From a checkpoint of a small transformer trained on Wikipedia.
Training: a variant of Muon for these matrices, 903M tokens.
MLP neurons of a small language model. Each row is named by its layer, matrix (gate and up: input weights; down: output weights) and neuron, and shows model dimensions 576-639. Each number is 200 + 20 x the weight over its row's rms, rounded and kept within 0 to 999. A neuron's up and down rows have the sign that makes its largest values positive.
After each neuron's rows, "fires after" lists the tokens most often just before its 100 highest values on Wikipedia text that the model never trained on.

L2.gate228,198,158,209,208,191,226,216,191,202,213,189,192,197,204,209,221,243,215,205,171,228,182,179,174,208,171,187,177,212,243,212,186,207,191,202,176,204,203,217,211,226,192,149,220,222,230,177,210,227,171,199,174,197,168,203,230,197,215,206,181,189,204,216,192
L2.up228,177,199,200,206,224,213,191,168,213,202,180,251,197,212,209,199,217,187,201,184,204,205,225,176,192,156,221,221,136,209,220,204,171,224,207,193,176,180,208,219,205,208,200,187,222,185,232,222,186,206,229,221,171,187,198,181,213,192,184,206,201,224,179,232
L2.down228,197,191,230,186,213,221,223,184,186,221,239,220,208,210,203,213,189,191,188,179,222,195,211,194,200,207,207,199,207,169,169,194,205,205,223,207,203,168,197,227,190,223,201,192,172,233,201,205,203,167,215,202,193,205,177,224,201,185,193,206,233,217,216,232
fires after: "s", " In", " S", "S", " "

L6.gate1005,200,187,203,176,167,218,220,188,169,206,177,170,172,220,166,178,179,172,150,214,232,184,178,175,205,196,200,188,198,197,216,210,221,193,244,208,219,171,184,206,197,209,174,190,227,170,214,198,179,192,216,254,210,204,179,192,188,231,198,190,203,194,190,206
L6.up1005,218,196,177,185,186,198,176,195,212,172,203,226,202,230,212,208,185,193,197,178,214,200,215,214,226,201,187,205,182,224,208,207,205,207,198,217,168,188,229,205,213,207,176,199,184,227,205,194,165,195,173,232,227,242,218,197,198,185,223,160,234,181,203,194
L6.down1005,192,199,166,206,216,203,210,185,180,199,188,212,212,218,178,188,207,190,189,210,198,173,180,170,174,187,201,201,179,193,193,193,215,204,196,189,200,193,195,214,201,167,198,213,218,200,169,163,200,224,175,221,248,223,178,188,248,213,203,181,197,191,202,214
fires after: " ", "1"

L2.gate1551,210,199,231,171,190,182,220,182,162,211,230,209,193,198,185,192,190,205,203,155,206,175,171,178,211,174,179,245,164,186,189,196,212,173,224,192,217,188,177,190,187,170,208,190,186,180,206,186,187,174,216,213,195,209,141,223,215,207,198,170,203,192,212,155
L2.up1551,180,207,223,186,224,216,196,183,234,204,181,221,226,182,214,184,203,171,229,198,209,178,200,183,225,171,193,216,172,235,171,225,197,184,176,192,174,217,185,184,204,209,208,194,220,189,213,159,208,179,204,171,203,250,196,201,224,213,200,164,210,202,227,178
L2.down1551,226,185,196,204,181,165,183,189,177,232,247,196,203,166,187,181,201,190,202,193,201,202,189,207,188,212,194,213,211,215,232,193,184,218,185,216,213,195,211,198,201,208,194,177,188,190,184,187,200,192,224,204,211,207,203,162,181,172,185,197,206,205,219,204
fires after: " the", " The", "s", "The", " his", " "

L6.gate1516,162,187,197,200,187,199,216,220,208,233,197,208,179,205,198,217,234,215,196,215,199,200,181,211,213,199,206,182,187,199,201,231,166,206,182,183,164,215,192,199,216,168,190,207,231,171,226,223,171,239,177,206,190,214,204,185,242,252,228,176,195,195,209,231
L6.up1516,207,200,193,201,226,189,210,164,227,201,167,188,204,221,217,234,242,231,186,213,213,151,206,205,191,207,190,196,247,203,195,208,208,184,211,193,194,209,183,168,234,205,205,220,214,208,198,183,220,206,210,200,188,205,228,177,194,213,183,206,194,239,197,193
L6.down1516,211,228,202,226,158,193,207,208,181,185,186,229,222,191,203,197,187,209,174,244,206,196,205,234,184,176,187,219,185,214,187,207,213,224,204,191,187,199,175,216,196,247,192,229,192,167,205,225,182,236,192,235,200,176,233,185,200,196,195,216,239,213,202,140
fires after: " "

L6.gate597,207,211,206,198,228,210,250,220,253,169,233,201,189,187,202,213,151,188,230,196,181,176,215,177,212,170,173,196,159,192,159,225,188,176,208,191,189,234,194,186,207,191,204,197,256,217,188,218,184,176,203,182,177,195,199,213,219,230,196,217,208,203,167,202
L6.up597,174,227,217,194,237,244,201,160,207,186,212,243,222,219,185,195,192,181,206,229,196,190,192,218,206,251,205,216,185,231,226,193,232,228,234,250,195,205,200,165,166,213,208,168,214,179,209,211,188,198,197,193,197,200,224,238,175,210,196,222,233,253,133,193
L6.down597,163,181,157,197,176,191,231,226,219,207,158,231,207,214,173,178,234,199,202,172,176,192,172,188,214,173,193,217,187,217,188,176,250,158,177,212,169,220,209,202,170,197,207,194,195,184,223,213,233,197,206,216,231,178,210,246,199,238,209,192,201,200,195,219
fires after: "\n", " the", ".", " is", " ("

L6.gate1335,203,183,157,199,200,244,184,184,186,210,188,195,180,200,136,197,189,188,224,203,221,183,183,189,203,200,198,191,184,208,191,197,210,195,189,221,171,204,184,200,233,166,180,185,212,221,173,180,200,146,181,196,236,212,200,189,202,203,198,218,176,231,183,187
L6.up1335,185,209,201,186,236,232,198,220,183,225,207,191,202,189,227,211,189,191,234,208,197,176,178,188,227,203,228,217,230,205,215,200,205,250,208,162,191,206,211,211,200,176,209,215,209,201,207,183,160,162,201,206,213,234,200,221,185,188,219,189,185,207,222,200
L6.down1335,215,197,202,152,213,225,173,219,189,185,206,213,181,202,177,178,186,168,218,196,202,215,173,220,217,193,236,189,195,204,159,184,205,172,183,177,165,189,217,192,208,194,201,181,204,239,203,196,193,194,219,169,193,212,205,163,166,188,234,186,217,194,190,213
fires after: " ", "1", "2", " ("

L2.gate1198,186,219,179,217,171,261,201,198,199,172,178,194,174,219,200,193,218,181,212,195,217,189,188,240,207,211,195,164,214,215,162,198,206,248,225,178,197,221,209,177,214,209,218,217,227,224,226,232,216,185,205,221,190,207,223,185,197,208,201,218,193,213,189,189
L2.up1198,181,191,176,167,205,191,206,200,175,177,196,200,227,225,185,183,174,196,194,209,204,199,187,211,219,210,211,210,243,222,203,199,221,205,199,185,181,224,210,197,217,183,168,194,208,224,225,212,251,195,198,193,229,215,239,200,219,204,198,167,233,211,170,195
L2.down1198,175,195,175,196,212,200,217,159,189,192,148,170,221,195,207,191,186,193,179,175,196,160,218,199,187,207,195,198,188,216,162,207,189,249,207,222,205,202,206,208,217,210,223,203,168,163,215,195,186,186,227,253,205,222,234,232,193,162,222,193,169,217,194,195
fires after: " ", " (", "C", " La"

L2.gate52,212,211,180,195,190,208,187,220,185,185,224,184,231,244,179,186,195,181,219,251,200,197,216,221,198,200,204,212,200,218,201,215,205,249,212,175,192,220,205,196,202,225,189,176,243,188,215,203,178,199,216,224,207,216,228,196,229,174,229,223,174,217,189,234
L2.up52,206,165,176,189,164,171,155,220,203,185,186,207,217,216,175,196,167,174,197,210,173,184,199,213,224,228,205,199,179,192,187,219,197,202,222,218,182,149,221,214,241,226,224,170,212,213,194,231,190,159,203,206,155,191,165,166,211,212,204,235,179,185,209,209
L2.down52,205,186,178,173,193,186,183,198,172,240,172,237,201,181,142,217,217,177,189,267,239,195,220,173,212,168,230,205,200,197,205,184,222,194,197,194,191,199,198,240,216,164,196,212,169,203,236,203,164,213,222,199,161,179,209,175,190,227,201,216,221,224,182,222
fires after: "-", "2", " U", "1", " UEFA"

L2.gate1,208,184,183,214,175,216,238,196,190,227,179,235,177,216,208,187,229,210,191,171,202,221,197,224,221,230,167,189,200,199,218,174,161,174,176,207,181,191,176,223,190,198,212,151,187,218,207,189,203,182,181,191,192,190,182,169,213,165,179,166,186,207,193,193
L2.up1,212,221,204,181,218,195,202,205,198,196,203,228,180,227,174,192,230,184,163,196,210,214,192,223,202,201,188,199,199,215,204,241,193,205,177,192,171,176,198,214,196,217,213,193,188,163,200,220,215,171,158,189,197,181,182,185,213,165,198,162,193,196,226,165
L2.down1,192,185,215,176,212,161,148,220,223,180,198,168,209,222,195,237,240,218,209,217,215,172,212,234,182,211,198,200,229,177,219,189,197,203,227,201,254,189,189,205,164,233,207,239,211,194,206,210,157,197,214,201,178,220,192,162,198,203,189,211,186,178,199,224
fires after: "\n", "-", " |", "bia"

L2.gate645,197,180,165,216,194,170,196,196,151,189,189,187,203,187,204,217,218,208,211,188,183,201,200,209,180,188,182,217,223,222,212,202,160,188,213,195,161,192,185,213,204,189,195,235,205,225,213,188,195,194,187,191,227,204,205,188,192,195,189,195,198,167,232,207
L2.up645,212,217,232,210,177,190,162,223,192,209,234,199,200,175,217,215,211,241,216,241,183,200,199,225,240,231,172,223,211,194,198,214,202,190,237,178,202,192,236,224,197,202,181,175,211,195,198,195,180,199,195,168,226,214,213,210,213,207,222,199,193,187,193,242
L2.down645,175,211,172,197,170,180,193,200,211,191,205,218,196,236,235,187,185,178,201,183,194,227,149,231,207,189,217,200,201,193,204,210,175,212,174,190,175,209,191,188,206,188,216,240,187,194,218,197,194,181,208,225,179,172,198,218,193,181,224,215,211,203,215,205
fires after: "9", "1", ".", "0", "5", "2"

L2.gate280,182,227,150,180,195,210,211,202,178,230,188,219,239,200,202,211,177,173,196,206,233,184,220,210,215,249,182,186,229,183,179,211,178,189,211,240,208,194,191,203,208,204,193,196,203,207,189,203,227,234,191,186,166,213,175,195,205,197,198,201,219,186,179,214
L2.up280,181,232,202,186,210,218,180,191,203,231,184,166,198,196,197,175,170,198,181,220,205,205,232,189,205,235,182,207,228,184,208,197,181,217,191,187,188,162,198,209,221,214,204,191,215,154,190,183,190,179,222,176,229,236,177,216,215,231,211,208,201,190,213,193
L2.down280,207,184,174,186,229,201,167,237,190,223,169,177,192,220,179,192,201,168,215,184,173,221,189,190,193,227,217,189,191,196,220,179,203,202,211,212,210,188,201,200,177,173,195,221,195,181,234,191,182,219,199,198,218,245,184,208,172,212,175,176,200,200,171,178
fires after: " ", " |", " of", " Ra", "-", " to"

L2.gate1340,193,266,218,203,155,196,219,190,167,211,181,216,188,214,211,164,196,199,237,189,210,231,201,211,223,185,226,172,183,211,169,171,214,209,206,211,211,216,195,193,201,234,210,211,195,185,194,177,195,218,213,237,216,251,182,213,209,199,176,226,184,207,182,195
L2.up1340,170,192,218,221,229,223,216,194,220,194,198,187,188,166,239,223,203,194,216,198,209,184,200,232,202,214,221,209,193,233,168,177,210,227,193,173,196,176,194,217,208,199,202,177,192,213,185,202,211,193,211,247,173,230,194,239,215,177,223,241,194,214,168,193
L2.down1340,160,201,164,196,218,177,181,171,214,248,196,201,211,213,192,199,195,177,218,194,157,207,197,205,216,187,240,215,202,180,227,183,218,196,208,203,205,200,172,195,190,173,210,197,216,197,177,201,233,165,218,168,204,197,232,194,154,218,199,204,176,176,198,178
fires after: "2", "1", "3", "5", "0"

L2.gate595,233,191,194,202,172,178,196,206,210,205,205,224,195,205,180,169,182,209,190,182,183,206,205,173,204,208,211,205,192,202,177,196,210,220,227,213,202,219,188,170,203,197,217,152,198,201,193,184,187,168,159,174,200,193,174,222,196,183,199,192,213,197,219,167
L2.up595,173,179,160,196,162,150,197,198,186,207,170,191,198,199,180,238,215,203,195,192,156,183,194,224,202,205,205,196,213,166,191,188,215,192,184,160,177,200,180,210,184,253,238,219,218,162,199,229,197,212,205,199,196,205,180,198,223,214,193,209,190,186,188,183
L2.down595,227,192,170,193,178,205,206,213,212,170,220,193,153,183,173,208,168,201,203,232,167,181,187,185,188,201,167,169,212,210,200,207,182,183,223,165,225,225,202,195,200,184,190,215,183,208,199,189,233,217,201,176,150,189,184,209,201,205,183,218,205,207,195,211
fires after: "5", "6", "2", "4", "1", "8"

L2.gate838,245,191,190,244,206,191,239,190,241,224,204,227,207,175,179,228,200,196,182,228,217,210,197,183,163,204,168,194,220,221,226,168,217,204,208,213,187,225,187,199,251,213,209,219,201,226,157,197,207,196,195,204,206,217,171,203,168,194,185,187,180,182,174,219
L2.up838,192,190,187,191,203,218,199,216,177,174,220,245,209,167,174,229,197,184,218,218,236,173,198,197,200,206,222,208,228,227,203,166,181,173,163,203,163,229,192,188,246,188,252,224,240,214,194,196,201,204,192,209,213,193,203,193,170,216,176,192,198,217,203,190
L2.down838,217,198,230,226,226,167,177,197,202,180,165,194,208,198,230,166,217,175,218,190,189,215,170,201,195,190,203,221,213,218,190,204,214,221,187,213,186,213,184,229,190,197,202,191,209,183,227,215,218,167,162,231,172,187,207,196,203,192,211,171,162,207,197,195
fires after: ".", "\n", " \"", ")", "-"

L6.gate275,207,199,203,194,201,213,205,225,208,184,225,202,203,223,156,235,240,225,181,196,221,178,191,174,205,173,207,222,197,217,215,193,190,207,206,222,187,182,186,200,188,176,150,216,221,205,222,250,203,168,226,180,199,241,205,203,197,207,221,185,213,194,204,193
L6.up275,167,213,215,215,209,197,181,206,203,164,196,221,204,204,181,187,182,194,167,196,244,237,206,175,186,200,204,188,183,229,215,215,229,190,135,177,244,196,170,197,203,218,203,210,221,189,206,191,180,208,178,203,207,180,215,183,185,216,215,230,180,246,194,207
L6.down275,199,216,216,196,193,237,174,221,177,199,204,197,192,180,208,214,183,221,192,193,182,207,209,214,163,213,184,204,206,196,192,213,241,212,204,204,217,181,193,233,242,198,169,225,214,181,168,220,164,223,198,214,221,173,193,187,216,174,185,188,215,201,194,215
fires after: "2", "1", "0", "4", "3", " "